Part of a small language model's weights: 5 heads of 64, a variant of Muon for these matrices.
MLP neurons of a small language model. Each row is named by its layer, matrix (gate and up: input weights) and neuron, and shows model dimensions 32-223. Each number is 128 + 32 x the weight over its row's rms, rounded and kept within 0 to 255. Numbers have three digits each. A neuron's up and down rows have the sign that makes its largest values positive.
After each neuron's rows, "fires in" lists the words (lower case) most often at its 100 highest values on Wikipedia text that the model never trained on. A number after a token or word is its count.

L6.gate489:124113178242124145141106131184092157138156103162235132123181081102132161110062154172157147120198128133089118067111088175125152131117095135095153179175110128113110093102127109175122118082135098122117109127155151131209125164139087173137135086149112156152174105117129131138121131131132142094116119155091150084080089138031146193113151195113164098114111089156134140129118163120123159133170194136099113123095167159063170114167119106126095130148115095120137071129174166155156103115147144132127128090070122115120149131118104166142169132119157108174144158176101163164123086183137139147
L6.up489:130166122069174152121104127095152146116188116113089127108106084162120152071168145134119118093191190091114094119191078087112131138172092080129146119113139094131071108157116143154101138126128174168176143075151155112133178144145101115155120122133148145106081118111123129099101109165086120119084095067094131102059169112198098162137088109126130113116102176135074165134170073138174118168088121103111181179075104147130177109128109171105141120113154156205094122145180111098155120113137116124109133146083131107182186069154160074113092079138103133129096156169167139109148161144166135146
fires in: "to" 25, "a" 17, "be" 7, "by" 6, "on" 4

L4.gate283:102124187152104115096177066131154126183149180153152114105131122122083141110142120121155137108132156140164151123117168110128113138080157138048094147180147148125200147181153069141188158135134066164101123169169109120180111190128119134078132166150150101106135116127122161111117147133105126119074146175085131150063161167162119131156123172146104111084096111127164131101130139120092157089100058200150156172080085099140058206159177137131143113139096107084186048092126186085174156121094162117156134105151170199097114101134188110141105087136098130119105113154123145133093141138104135055
L4.up283:134125145139066118154127111152140119167123083194131072114166107147102214134095121174124073172079157138119156125127145144123139192071081133154093112115133122102130136144156147152133088060133190067135128076079154124179123178108081157077173121102082135095127152107056153109094185131116152086095128154146154156123077113115111117083147180148125085153129160115126150144136118127157107139148133090043149198144136108179098168116216093068123100107157135101106145106112142152160128142105131189125137113058132115172098092114146130118146115113135131144070110151115149164104151119145115204
fires in: "a" 48, "an" 10, "only" 8, "first" 7, "the" 5

L2.gate499:129114137169161100107122116181157079153058150078173172117109090182113124143133157139219138138199139129142138128094112139073180121148087165152102094132155148083122096072121108090152106157122156162146144138161126103144123153121076138168147152156083082141109088101105153097124155150123130060137073147135129111078147162114137106123130165139158137132171119194160169161105079143086149134160085144125161114133103141122141120107105107113136147141097135105202141164119065106125078162186083105174156098090133096177092179067139115132094075139146228141131166081089117145153170148129172102
L2.up499:128149172121128108121101124179133064153131144152130126110037156127179066111128136125123134100142188133051183102099133125197127093141149101125132133157174057061123143122136124158156105155130167140149143105164150115106136120109165126166149175118154135151115101143140070087113089187122134065122084162142132083137120176172087090114110111124168192146138085133105108126063083096105136176156105135120091115034147111068164081084170148162101124152101109097165150133102111109142145111131128135083152130124107141172047150097076193127064090136122140120140114103125132202049086127147138126
fires in: "of" 73, "and" 7, "to" 4

L4.gate687:165138126108158114098120105129157139139143096154082110173079089141138180122158091099225128152178164111122134117121139127096103103127120091112155125083104156144108115098124101136145084115155086113137180173101115134156153144096082095136064165145128164121177079105128048162117115124056104142155163160105104096128133099113142104144142101037113131107160149171159133062086168157172121158144134161145136100097120126100106126112108072120146126137122117101111135140163136100122196125112165153118108151122125114134061064137070115115133087045156107120140090127082153133050087119073112096
L4.up687:152092132166132131079132197216061198145125148129213136117177083100174151104101155125125084135133181136139141092167096091166104099079127182145127137096211108090075162148148167087086126084101150132101106149173127194131100154107150127135112129126090075083098188178065172131123134092135117200127198133155144133124154115110139157123148159216154106154132126171185089163117116163089146119118119131163155183179111119089127167084121102138127149150167096126130182171111154128123152140126125088131075134124123139117115173141101126155170164094140099088134163097148179099096129167183133148
fires in: "his" 42, "the" 25, "a" 15, "her" 6

L6.gate687:091205161142103115131091093169086173095113135093136157106158145157135126117137185144153128154079116079108112148115115121132117141116176122143099140095182113186115094148120104142167108115118106193149177156066155135166116119126154157146120122064165130170123116069125148047155171162141094164144130154121159078164094102108073160150142101104127158177124141133121053094138169135172142129088070149227136152152125097143174106133186125133104136140163108133137093108078042155124098138146194110110152143123117173107160127110111122142152075094112143094119178152154148102164105145168156152
L6.up687:134119140153181133112112124133156107142167156150079126172138038115097123142131119108106092075149190112187102132111150139147147190082205085124110115163162153118224155120162138111178139092094113073111161135119085177115107172080153078180172155116146135131101147064088147163158098173087136170092133109121102190121131172127087046112074079095137096111166143073170161115122115109193096106139152131071147117110134175126155104120111156106115093090190152116103130128098144159191111109160092143160181142116146114131133167126084108144118148151108169162138089156145107149141166158104151159
fires in: "on" 28, "in" 22, "to" 9, "across" 4, "with" 4

L4.gate137:174124139148135132095117142101074110139199105124158169130184121148123132095131185085152151064166127107126145108132132146160132121128102156082129147122184191160141158060198110166121061139093139126175137094037176100122133129118097072160149119087141079113085123141162144135165117094077142114123139140172149133157155113087132126103143190114170129136130162139114128162119149142099090124132100082122118129169119152046086091165177068115112142123098134138109145121113145164153110221146160170114152101115130069092127144147123166119227163115126206159168133100128152187073121143085126105
L4.up137:150120169138143123108100124095135196136091142108173157089101096152139048167149121068130171065127074200125112158135132117148161160099115142146114093077156131124073128156140168081180107151156123163103154086126146118153148173162161114111149136120096156148095177119166124078129185076093095147131179099172174155100108098109155141090150195153147102222133128118170095149084135109097178077110052122160113141164161140098115082092102151166116110143152150103139127149114129162107098100165125061075078111080119110149138131110117075139105117132089100095126123091127111137118077104126201126
fires in: "his" 60, "her" 15, "its" 7, "s" 4, "their" 4

L4.gate190:098143131123109137114135152134094149037160114111137153110124147139127144202098102170173159102167142104165087133130113145163116116129172064126157179123141188158118119106103150141125124133170064070145061142162161117157121181097119118099148126118127107106116165150160164105062178087124113121124137107138132182106017086109094127156107126122158167119068110136131124128126096111150118140147146109130126158100117109169077171124125116086152077090139140092158095106079173181196137137131164088100064128139166157103104078140126096168134194123124143104138141131096157152169168072172095160
L4.up190:065160195114171111144189115145134111142090053136158118181168179134158172121074090162133184101110108149120180173129111122107092113070054161142150114095126134173137070151161179154107179062134139162124114141134170090107091131096133183101140185158095140160050147110154110157144142151140134102124149081111129165090134181043169086082123145098142172139083081059157170092144131073102119147132135120127151177129120130173163113096141129141105139154153061183162048143135089142140099097123173174094132095155145161157116187082164143138081120114138159073140071192153096095087173098165067164
fires in: "the" 57

L4.gate705:072142106147112116143110155152144134057149099088085123136128112178180091127164225133127126152138102126123121115126114134117158158092173095137079146122136106170157141158144078131135185177135115187114109090087163160163115172071127148136124093150105239111125077097129143093121064157091182123142167119084086110150134122118077108099137185103086146116147105123173111125128146080166170121160143166113124136090132117127102135113153136148120161133156128141159117106145060160192127120120071182175092158081128139114191150102103129159170049052129149149122123095102165109094098119094169143
L4.up705:175095201141104120183144079164149075156117111153140099163173101131083146136187119146171127159133140164156132139132145148113104098120131095094141151114162109110121137203127059147112104111063108089145130140145121124159120151138172088079119090143096108107034130151123102087144124074122185176141144114111188104128146082113172165087068120150125149111128099096137175205157143115151151164193159125072112170151097098145119098143119129127204156185100133201127126102122173097128140177187125200129058159158094122094192182153120125163064081177152111128123136179089167098125131156137077162
fires in: "a" 33, "an" 25, "the" 9, "at" 6

L4.gate264:125154167127141193146170118190103088067131149136169142117102124124130122107103106128137144181153168114098185145139146187116112168163110175059089115109077187106108213142155130110135110159111161158119128140152121128124175148105137119139120177148092138149147102120110086041108158179089124120103187106139204136090136149090096089102126094095126122153105152071147136156130148160130156088142175091133149116094125084164203206117115090134106154108174115156169102110149119141127127154219186124137067126122101138162114179140077114124154126117117135107150138171133116111112162114188161135
L4.up264:135158145110146177163128166134130108079107121149103108128139071140130098183158157158171082134114121099153076103109146091092158151105197142098153140063111104172133135102080147147087098110131154161085140101188067121086124140117139167087184183150118133133091140088069147095095153174183119141112153092214107193103133128166060131069080123086116130108155091108157100106149156087165107083121160075133116120048118162104111164075147151152152134160191104128204153076082127105154132082191125075193082103158141155120139123124167092134112095198084112106152162151187204113122080125134173151
fires in: "by" 21, "with" 19, "of" 15, "on" 5, "has" 5, "a" 4

L8.gate702:178160145187116095171119121111162143113097107117122082120131177120125154158126159160087125123080152111137070101147143123161074116109151089106129111086142124129139131160168055155146111092119105105107117117086119153157176122103139113140155132113102109119131140133150172189114124103161166091138202190110124107137154089136135161118114209153095105139099161077126105109087160099111174124134097151144125145140111132164098189129116104164162117127140179148120156166162122097096129094097077104116133092159134145180101086128111152155125156067144106103120098110152143109129069086155046125
L8.up702:136135174089115165189134083152140087106110141095109147071141139121162121161143165089101158127128106112079111094146170115081096131138124135160176139110124138122094139140088112087084162062126106143183131145183119149165131106102114068074152127084133149137132067146137119108128136103137133129060133151157089077068107181126119106121139107156134164094159117110055143056104165099128108113092156087080093071110136112149129146166125108109145181129100146155104137116136102114142098134113084144088139197084175112157172136217158111112035108151142092131156168102123139158135134149125097127
fires in: "an" 29, "a" 28, "of" 7

L6.gate172:128157130157152079131137113132155088100212076137122108088161102146147143125157120146165119134150131159126138097136153090149146139119133128124108144100140129125123131116088100137165087113089156090101112145190125139110142092184093114039153178137173135160060174167110162162123169166123090098176133149079137176085143123102126085147142114171152172185201127122147111106150127151140147121134171148064151151107119072115088064114118152147060085145088141189125137131174125224166137141115143172114149164175129033139137135121140141130117106156141130184157103077176106139184178103168129121
L6.up172:108152114132135162099165086105093097083122109167160133101152186088154108111127102110173084149162181145148217135111123128161075170087130105161102146132168118109168133122166194112110085112119140137102137098121067212168168154169155131111127199107115192098101131048163148179117169088143131109105151069179111181150173125051136074132106046111106154110106113142134140030108087116102097096169150093116118066103185132137161102123148100145112165101132138127156143112136106166135108133084157166112113151136157109085134122161128132140122113105096115117114148190137098092089142111086141111
fires in: "who" 31, "her" 13, "his" 9, "the" 7, "s" 6, "of" 5

L6.gate106:188112123136198110096172115123074115137042126104145121125078179164117151162132103143111167156155088143130073154091136101168063192162190174084100131071129154096085101217154154155082098105124151145153136141197140114176143144097142103129140110137161142124152104139155132111064194119140143080180124132121123142062067057127123150127104123113171115157098077100139092162136117062131125163146175163111123127112142140132149085088168155172070122125100121162121097111194074141169133072169146117106100103122108103144105103201150120169127111156112164139102107128144123111139091131105150182
L6.up106:120119112178121170105125148195155155119135177127155147133144129185142212113136197101157137140183139119108151111162109122114118082158118088151167166178125167137125166130152137106152141170063089188082107145153193153105138080110137133167114170089085141137120126162157120151170109188143098165095126119103108108111130106108105118165139184161144187195093133116148134170075156119124101118194181166134187101077149119069108087100098115131148105149138079135139121146057070147121147126142146130155151149158175201145107088119144142132190117116097111068118161183146146055127098194143168171
fires in: "of" 36, "as" 31, "for" 11, "by" 7, "in" 4

L2.gate234:121107146115170089090084127145092143127151083138106151127116243181093164178136144140177194137100172123136105109112157098154124125165153119096126226123096159167129128140148102170103153105147110081123134106112142138177202190129186126105151146128146115130136074072134110152073131135129099130167053132135113160068101104161151123109149133137134143126111116114122144189079128115037085152125122136140095123102116110151132148154079167075058064151181087137154138159143075130082110132129160134104093064115069146127161071095096130060121170144133090134127105075135134138110108110109130171
L2.up234:128132115157100094113159140098091103140157119135167145158152154120164213156135206122115115168152119095164137076130121214090109156135123098181128181190068108140133125156125122143177119100125170128111122134154113190159154133124135141081148149107129118141123097112142150123051171105115110129113111181135154174110120146106140160150050084116123176109172107108125170190147164193086157129147136081103158194099089149142139133111083100191118083132130147186114134157163096135117194154094109158146127185098077116071128095121168118118112115165107093167120071132139131158121104179070150119
fires in: "as" 49, "to" 14, "for" 9, "the" 9

L8.gate27:138100125167122125128140107071175203062152154085190136129078079140068072154096082140111155184151130189136137114120141107176117161139171077114117197131143147213131117141143161186124207144073144161063110119148123112084172191139174137166128164152106111106087116087145083108099131115120098135146105127102154112128129074171098132122149071175168155080133187208140193102144091114120096125101130176166097205116110105099078118085099123070110092130120150134103137123090102184114161145112138192103159171123135099098118152094099125096149095111099080107105158137110133136190112152161157090
L8.up27:169111137077120133088053067189135158196133172130149066071175066113156119202171102142136144132124170105094066112208151118165133091093164115146112134198106137146124104101159112115199150200083087128139144063139122122139091122138114068161154082079152118078141120161171104118122158139105144112143185128111133134143125176105091075134120146069167161064149123123104108133129185147130086181085142112127139146121109134103114127122094123093121182163144130132117141132061100159141125161145121160138134155106081128054158087143101117124120104088118141116110065157097103145112135132091126139
fires in: "the" 27, "at" 12, "its" 7, "top" 6, "eastern" 5, "south" 4

L6.gate194:162091155196078072118128131089138138089136175130053126098128086118120084126083134128200135127156113131160175106127153172170152158170107134150077071138138164179099151128152182091106096153145172101149128102101063135116131168141157150088139164122180132112149132125070091121173116126138137163111136104054135117190126107099167126122092145096168164144151151139173148089161157113085068201075154127146126102112163130089110117114100111136073157155085052133136099187112116111112134126158187176070151178127179183143101206185144136121135141115152117142116138168155126171164084130089066078
L6.up194:162179111109061190111179147099167119077095111097134158164145082131165208146123100140123187153146157161087074123106081124126162106174149174119168060123103098150194159121114160090097168187136156114122089119180122129099107165044115146119094152172028136153126053118116055063115108170138129118134090124113151165115122109111126108174138154065094167121118110100145066119127126103091134123096177067140087102115178139087103172145074178154144165113186072142188137117142060087111102115121122125118145157104107114090134131162151111177144151085169143096128132180158088166140075098164142130
fires in: "to" 42, "not" 10, "could" 8, "would" 6, "may" 5

L6.gate277:133132149087136087132079135217149169193102115114097051158149185131114149132173148106164159093127157150126084086200131074114112104189119148092137179117154086185142134116157116074092154206077120127168117138105135123131123132093158062052146069153076147120095114148130145153133154200155153118114172179098132134159180108155142121099119205137094170138113128103180151142136126159120123124062170183181138151115095129153119072122147161150163074187134116147168148133096165109104145067135122137165119125140085140114154081160106135124159085124137099115125177106139172096180083088094107097
L6.up277:136125173140145131114131184195109122104171136096130075118144118135128145148070138173125158075161169121170108136074116136135066123144109130154141118171134189180125150212163123117125063066167125135129162108106177139113115140079086144139146086148188142139110124165042149119101181171086117074126172203118085115148119173098171107146196144126148126128133096147070111131139127115156145097105119145152100101120123142132093135039062157146122188147127164138124072109086097121175161135129130119144101167105106195116110107131082120100089152115081071165089196117153089205103156190119059096
fires in: "to" 17, "a" 13, "for" 12, "of" 11, "the" 8

L6.gate142:149131173125158126147137169156176162088103098076150163089156116146168180125139159136133187120149192162166109081125142137114157130173098150150082114120152117148068121205145148176127123164170158203112186152159153100118102162119106148084148155135161157186071103084063077103070102101157136158160188013137126142094093113139115158097207113084135130145060049126167129171093111086136127100077084114163121129114190095153139134132203135125123149082138105092122107162121098199139195130136176089151161159132169124118151114090130099114134141177155117080102117150152164111183176142106164162
L6.up142:192136121119134144122102151187126133098169127151103063106184106102141148207105131088171166082104139128165094091063158129109190139121139106103038176119150175159104096143087149203161147150191125147168143120163175091149119176105164111144144146114150124134113089144130129045129115069099155099088143110131162090123174062080146103092121076047135151131106123103144167158151156111133168096102157146136137096082124108134097102088110167101098116117129082083143125161099141131116117159170134116096098152163145169103120127140114122137106092122116129108192116078197126124131132105159090092
fires in: "to" 20, "with" 15, "of" 11, "by" 11, "from" 8, "in" 7

L4.gate617:123092147071150138107111159134138150064100064146148067117134127106123208089167093101107118106198126136101136093132163143164145198129115106102073136112120101162141123136152161142145096131075103110129170225153136089152154117141121164184136102089162164082109132158085156124116176138117107105140138129088153084143121176212120117148163159125121095138180076150181167101162163135146134158124157133137097167078156139072164142082149146130105131152141156139096196162161133141094170107143118163178088166089119169093138090141130127108162121114086114207142082141180146101107133126100113109
L4.up617:079119131105137104134173120173122138113071117157192140076169104090130180165151152088082154088112177113096154145152105112130136162098140145097111143086131169151145157090115074074087106117088105093145134168108073100100091088173185114085125129138172120124054139114061131126126116125150087162110138111089122090111156138060173138097104172161079119180123117150192086113110065127151152177142182131119111104096124120165114170195176114166138154152165130066104130137108160127125147179098192154164127142157120125163167150163120168124093143105082111106158186152101076186103183099112112129
fires in: "the" 47, "a" 21, "his" 6, "s" 6, "an" 4

L4.gate192:168104142120095181130077114191142102116164108137125152155141084100112164178095160161187119121178092096137150088176158083124142159144082056137149116112116121130140102150109071158050118140070136138205149134110137131126128191095155116114076156117147084132121116136166134074113188081142101122132129116113148123187128130095107111143168168174151156152147114090148106099153117074213123139126149127070123204119128123185146121165098108142148066134152111187129119100103112140156150067051147045108177180092147126154096112139106085124109113063122190065147091156148165161155103197108098137
L4.up192:091156065098093146171150178096145163127151122078161104134110177125095128105136138128181173184108137091138150090128141111071131127137197096154119149142105113163192089180121075109082122115176173115148170102112136104107139104156119158156135080120108196156151118086063125132155183093156094134130092193137177106151145145122097142115196132163183114130118157149094129164095159137114155037089083090134096150182135134135102133150077183205125098110071086101178122066173113168134166160138141152085137143111078095194113099115060115077084108147107069092101182152138140134120127115150167124
fires in: "well" 18, "at" 16, "by" 12, "in" 10, "on" 9

L6.gate708:163167133110113106164123126136146182074148137136042149089140092150115150159100200102191117117147140126144143148109089144115148128141141157144189172157139103188079120159188201158138125146144120110147109115141113117159161185139120113150061100155101126146131113101154122139130106089119039073042105098076127094119080128102142099149070090117137141080143101129130082125123142116162131140148149127023117154175132123094164183117161146142115139119150097095125051147150121076115139144122151167083145133087132062070180191123099088099110129100086094105126107103094148157107070146134146073
L6.up708:119146135111148167155178120198098184167124115110024153204129153111110184086118154094146134127099117109204126112147150095136185116113115158117146155134148163149092154183134066111098164149161175146096066148139163098117121115083112165105114149074157156186122124157101139111145164115114143087147072132166130120143088072082140149128141111120113159141121088184138092219154102136163128105094165107122146121161104135138171079132100177118124108131125107184120129082124055102137114187137118180201102128121184153155176134130062118113090080108147140123108181162164116149143119117100162125
fires in: "by" 22, "on" 18, "to" 16, "within" 6, "according" 5

L6.gate633:105177078165132118130057097133125167133082113127131142142104072130127167171132092150122174178187142135143085094138123131100155172141121114170121127140163081165126102204071150094087103128149129118086121146096157094141081105095072091179106101147111131118126157112152119056112110127140096107177112097093133160119088155147052108134115111129164187107113090134112137167124086128149146076198148165097122106085152161169125155142114122173157110122132147092120097164116076156149101050130134134146057094134133101157148101129106066165142106195112099166093164123116144135120113107175182182
L6.up633:122090153211106146099114107109117117153145128154146088124186158144113098108158148104110209133184091121184141089136097056150177158122137152110124126091073075167162128094106190149098089110169133101128164136134155112131161132159110083087143171113084133097076168115170206127126147167144144136141120139152114183105128100096162070130119103089099075095084141127151122151154153108098193110113141144145123123078087148163190105207190113103117112094209102110129198131115105129130127081171127120112159131103113163179119103118127133159142180131153174114131141151102167154154132151124153112
fires in: "that" 26, "of" 20, "the" 7, "this" 5, "as" 4

L2.gate523:178132130147088101148136119169084117154167120080127102117136156098100152137079103105130146129126085153081086106176111101144089136150132116085135120120123076183133136153111174159160080165113112082123146204142105158080131091116170159101145121098098100091178122152155142169081143219159148167153178112171147078079153160117152149176106112137219136154115067109140139111161137109171151149060193164112116170085098136139136153136171118135178154144128156123076131155160082129219176165119146175096108130120180138120130146174079136057069090136111143148089119097176149092164134177065088174
L2.up523:140108063099170075108133166111124082081145144100148135153144143136189117144170174121114175119120120107099184143120126070104144137174103097122113136210134120156122114127102130076158099157128125159089122145118103100129152116068078109106165084152122151083186078095093143082065119144143132139077114144158099120127119089079069165109125109120148153153138055181139034120117127119104135062108116141176110063102092102098188129071124093160092137110088167088114103152118111130080125163105189183102131135144078175134089120124166137139121105162118163096123141083121060200140154149123130073
fires in: "to" 56, "platycerium" 6, "of" 4

L6.gate499:125179141093114148161100099120172170169084102063200172138148138127118145185158130190121165145132141157131100151166134175127104108137111108139122126141086128111084130175172069136096125108140071097170077130152178124185149122132047132085103084099125141173158137187088173089101119075089075093062161113132153128142104167089129070153182113084162157131106124085155079126119124126145102200089168154089147116087132170130120148120142147175119140100100137131145156135130124082121144116114104181102109184170103147191103114100108093159187091098135100136114176112096178160157159212135152105
L6.up499:133143115110149126068102080144117092102121116080095113149151132135109123102125098120133192061088174109174141165074110155087103159092176115156075145091167168152152174164175147154182121116107103155125071178106189159139205163149109058123154161101098086096112129151141081110100149125170122108179100145126151140167156076138161178080192116095142106089147111121163082105165098133152093069133168148091189128127116111175119075120186153135103127082102129130152073126138093137154137097159163129094110135162090122110199128082135153148138125175158184170086113126160170134119117112115107145
fires in: "a" 40, "the" 13, "in" 10, "an" 7

L4.gate13:156134124106057138153143131159100171138111168167181149066102098154066116125179171150166110123142169132086136129147181120143086171204137153161123101131182115129140093138141164108089137162110141139192141134135102171071071132099160153095166105148154104104133119127105142169055161140151024204151134169133111058210159143143157159128164162138079097154101091194135181174093098158043104223107138155086076150112143031149114159107133096105093129132111155134133172139216168115124130114143138168100140155116091099089125052145156135119116165152057123124083130087112139115166108143122100109
L4.up13:132119154160130133161121152104128118164159100125150126150148114140160148178080144131112103154156117169107100062146121136162190115153103089154152143140150119180154086171147164138128127096100124063137133153102208105140141121133117148146143149138106107093137185110041093097082131111164112039196121120061147185109200091151095103122130092114162137139161074163096166107151123141131135133159177099144164145129164099123066121094034161150130199173103131133117124123143126141174122128121174105178152153116135133151083148156139169091107168133137164159118165067136152141154106148221113083
fires in: "the" 60, "that" 8, "of" 7, "century" 5

L4.gate177:151123153156142098109127089097072129100158173128139141097158110122074157138095068148160154151188147146147151152169169095156180083156167144142090104097124166147144126100145177205171140075161129158118089140111146113177069190104134187135142139151128141104145108126087126132134133131143130151085129117067132126154137100142159144121136129163193160133125145116166153062162121117110148145144139084114121120141073167121144135071116180146140147109168127191113140083096137113142123165069187201134126138077104107100135134147164119183133085072093137057114158175154201156137147133105139115
L4.up177:144124205143118136084160049116162147103159146114107129116141095146122100159093103147140190095177170150151124145150156113123142104097085073124080150077227149130176132124139118150178099191165114086109147132085142145160154146094121125194173104177118188070169061156173138133159130156131159135099141101120124067157174120103169124129212163144169122140188185116118124100119169123073113114155145067156093177086153139110116095107167165115140128138172111167142103096122089178169159127101157192163147153127111098132128132123168177102090114093102093094187129143132141109116091123101091160
fires in: "the" 55, "its" 7, "his" 5, "this" 4

L2.gate630:114114134136093110078103129072093112175092136072098154084160119159192065114111150063128114153057128088137130135155181129157112187122148112111126095143131161152113108152151184136130154085154112157093177092129153192187139118128133100161172135087124150121156096176142057125128124136147146137117173079110098094122123095165120106179137145160122142093156081089123141141112166128134128110111085146143204111108203110115156139111167099136105112091159143107114138125193151079180147179114100105129169142104113050128115185123171153078134083158120101109097169151156132161112091152082119066
L2.up630:141130157156159117111133143152103146121085138095143162050113128181132093130122144083134140169067105159109139126198117086124155096184128114146141162123149115161096112097183153076107125145169076160129195132133084121139157104102198102095074096068142116115104125129160130107118130122102106123100111080065139081165168145165100091140130127124151161090143112167145123094106091163116130125097078131169143136134181158139160129103105171058178150131096170099187156112113159069193112112110158076125146167125085140135114144120112160072109175086168103169112127112137062131148081194152138143
fires in: "to" 31, "in" 30, "by" 11, "for" 5, "from" 4

L8.gate680:074111148136176144150120156168099124088116111120081116087108065102084142101175156138104174126152117086140132122132133105121162121188150058129153136100098171140095152148120157165149125088097102128165140084132139099097128091079112201143183052101097137129071078191133131149117139059123160119080095097126105127091151117160078138162181172149146170125182082183178109118110144169177149140141056101148117148174140183135109088106101110085110195139140150155169108164101120126111195106116162162149116145108142117121106089115140120161107138099152095132175155120104103090166071123083167084
L8.up680:119122190095151099140116098137178159120133121104103145135127127086144085163178106118097168162145127178157067098141105097156090138065169100098126158175129180143120118168162140162120136153153118130163153097098098176148082130078114096133141094067125086110041100128130126110160089134120185112138140125090134111135119110128176143184133136085175144150113117120055121186131141169153130212088135173187098171113159083083143144117152140140132128183140159170098151103126086139174178133142117191200114089148163147125130166176135138185107117107134116195093152173092130136198152087168096132
fires in: "the" 29, "a" 12, "its" 11, "0" 8, "same" 4

L6.gate379:131135105144089182157157132099204093100151166069145130180082186143203113068084132075120108105100124122158158118204135108108172085129136151169138167137087131155116155120125107102139065145144091118160087127130102139167109183115135170158166148103104121127050146117172151148197094129140133176120104070088172111089110149105148170098128116133111152149106180112109204143161114100144126151148149085141088147067188115091104102177113116165177116079178139130101096131117148108131194184155140150159128071091118148118139094098098154147089151150157101146173186121140128180132081148106066088
L6.up379:150096111056111135120114076129098146085125136139143103152136160121176136121060115128168112196133118116107130112100098103124092093122113148130087151093156114188144117165128148118116115103115108132118095170115143147116121127128072192093080084095120114151105134175054090170186100148131122151146017116131165130063104125103161163152070075118152162072135116126158117124093115102137121073103096117106076124072195098138147110164106134116110138148192158155164134132154108145190161099102118043106160095147212118095085105152116099154091155161110119156100144141163147083143131113156145097
fires in: "to" 35, "would" 20, "not" 17, "will" 6, "never" 4, "team" 4

L2.gate44:147103176167117133113157116112138102165124154146135087128151117099048143082128095142101168110081060145111156115106082128078162131096144121218105137145128035123166073100122080166104168084119067105087112087117146101139083067125126109167138097108206119140193123113155133145102112111118117136170184146100125135145138098122125127108194158086109117127119169163133117150133091140129146151125104124077164113096165157151135106093126102169100157132108106186119087139135101155138094112088131121117120138106074128092111156150127125148112119081144166204158103120128137078156187127137166129
L2.up44:126118142137164102128109158185122107142116149089090154101127077186165096164137129129117099110131095133155144161085138114122142129149148082103133109159141063153193101183124105100123104090126093163142122117035155126101074144092162164125130115104099128128092149132135138186209123117096116164100130113132140147112066081180102107094174095144112149193173128093159106105160108067159137114113153107118149104128143152147166147078131075090171117135096106150099143120129145114196148059137103097162136098099102100141210176181194154200167191154133130175163205085115161114127122161123123104
fires in: "in" 57, "votes" 8, "macro" 4

L6.gate657:141138135139220075088150138161067135135147072135111106058135140094116108093139106083145115115160126142097138122152139108165096171123121206112154136110136149107104133141072121098125083172157131131158148186076062212132146152077161154139163108123109146117162180113146181155122126092126093132158148088076129105141107076137106113178128171113189150079158104080138145134121135141088126124127159160153125193097160151172130173068145156121109080110067125095070171165095207134167124158079043158118163084130094075100144109171072153127133133153065150116157192194153158161198099078115110152
L6.up657:160160189121132080116181086126098032110113105081177165119078111124104116097141176109119118148109129127100136102139128111191111056125160099126132132145095179151159084160157110147113137120048099105092185093112165112122167167081186142088123075121112140074132138155116139152152086127125122170077135171079117123153111139166086126158109076151136120120104074167120149126102083117108119083145072146151050070104174144146139136163112110154110174141074088150148138075167130157082124122182159134067081123119127153114109137130172139128115123181112104160104117145196152160109153141057099173
fires in: "of" 30, "from" 12, "for" 9, "at" 5, "as" 5

L4.gate341:182153170150123159102148126106178093172113112148166160124166026180099115127139132120141130144150185129131153113117132104148127117084075072140122150133099174147188120153120151107093139115116132077188124093109130138166150104121137095109141114156130124095169123054127125156116075169139165109101134148088134081115171136115144102124106155126133158167113138196193133137116085112152162148152130133109150153092088144160144069144190081165131133133109107155195087140131115159159099130090115191138153196087126184123144132169088085121125103072145167135138154131134106162162111127107119048
L4.up341:171130146174115150107184106175117156123181117124165167115191129099166107098152166110154161103169172151122183053102064076171128136097125076116212131113112144110108102082107145112137125090144120146156120032121155115150154218139101162111233208103170116144176131088141173113110155137106166095126101095165107057111140112161137128135099123084093183150145137146087107111199151126141140177110131103098118197096107143128115134118123060113160103150177168151126130113158162144124115124096161137125150145101095185107096119087120150082141095128141160142165135114123127135125193147190133130
fires in: "the" 36, "s" 34, "a" 8, "an" 4

L4.gate255:131168152173156154106061093145128115153147091093131131140077135131090132115073089124134088186070114157135120093114103135112114123148122118087194111123101119124109164107090186147111110164148174068103154090138120188074095107152119081142119197139172119156179144059151174099104158169149124115145124155153150097123142114138119158100146092154124129147080133160146085144110109099142152092165114116142113230153103132167074048136112066173122124107042086108118156136126155118216167127162074171175128133140144062138099104188147172132112115136116084132106098070094127178115166105150106122
L4.up255:089128169135105089088166156140105133104107161151062127145138116161106174140156152117112124191079059128134113117099085130169140116105149121134154097216118175099124134157097125114124100146098133093101124134107139106149160166096190162111154092132074142100161132118204079084098134171151122144168156065149153181148114138184125165062102135108115169127145138095190146142164139136128045116091123166174092110085133112151155109112144090098075140125093117115084148101147032108083159138100105172048128155106126157074082134122166103171132141105226150090120153118149124154135157142082190132
fires in: "became" 37, "become" 9, "of" 7, "as" 7, "now" 6, "both" 6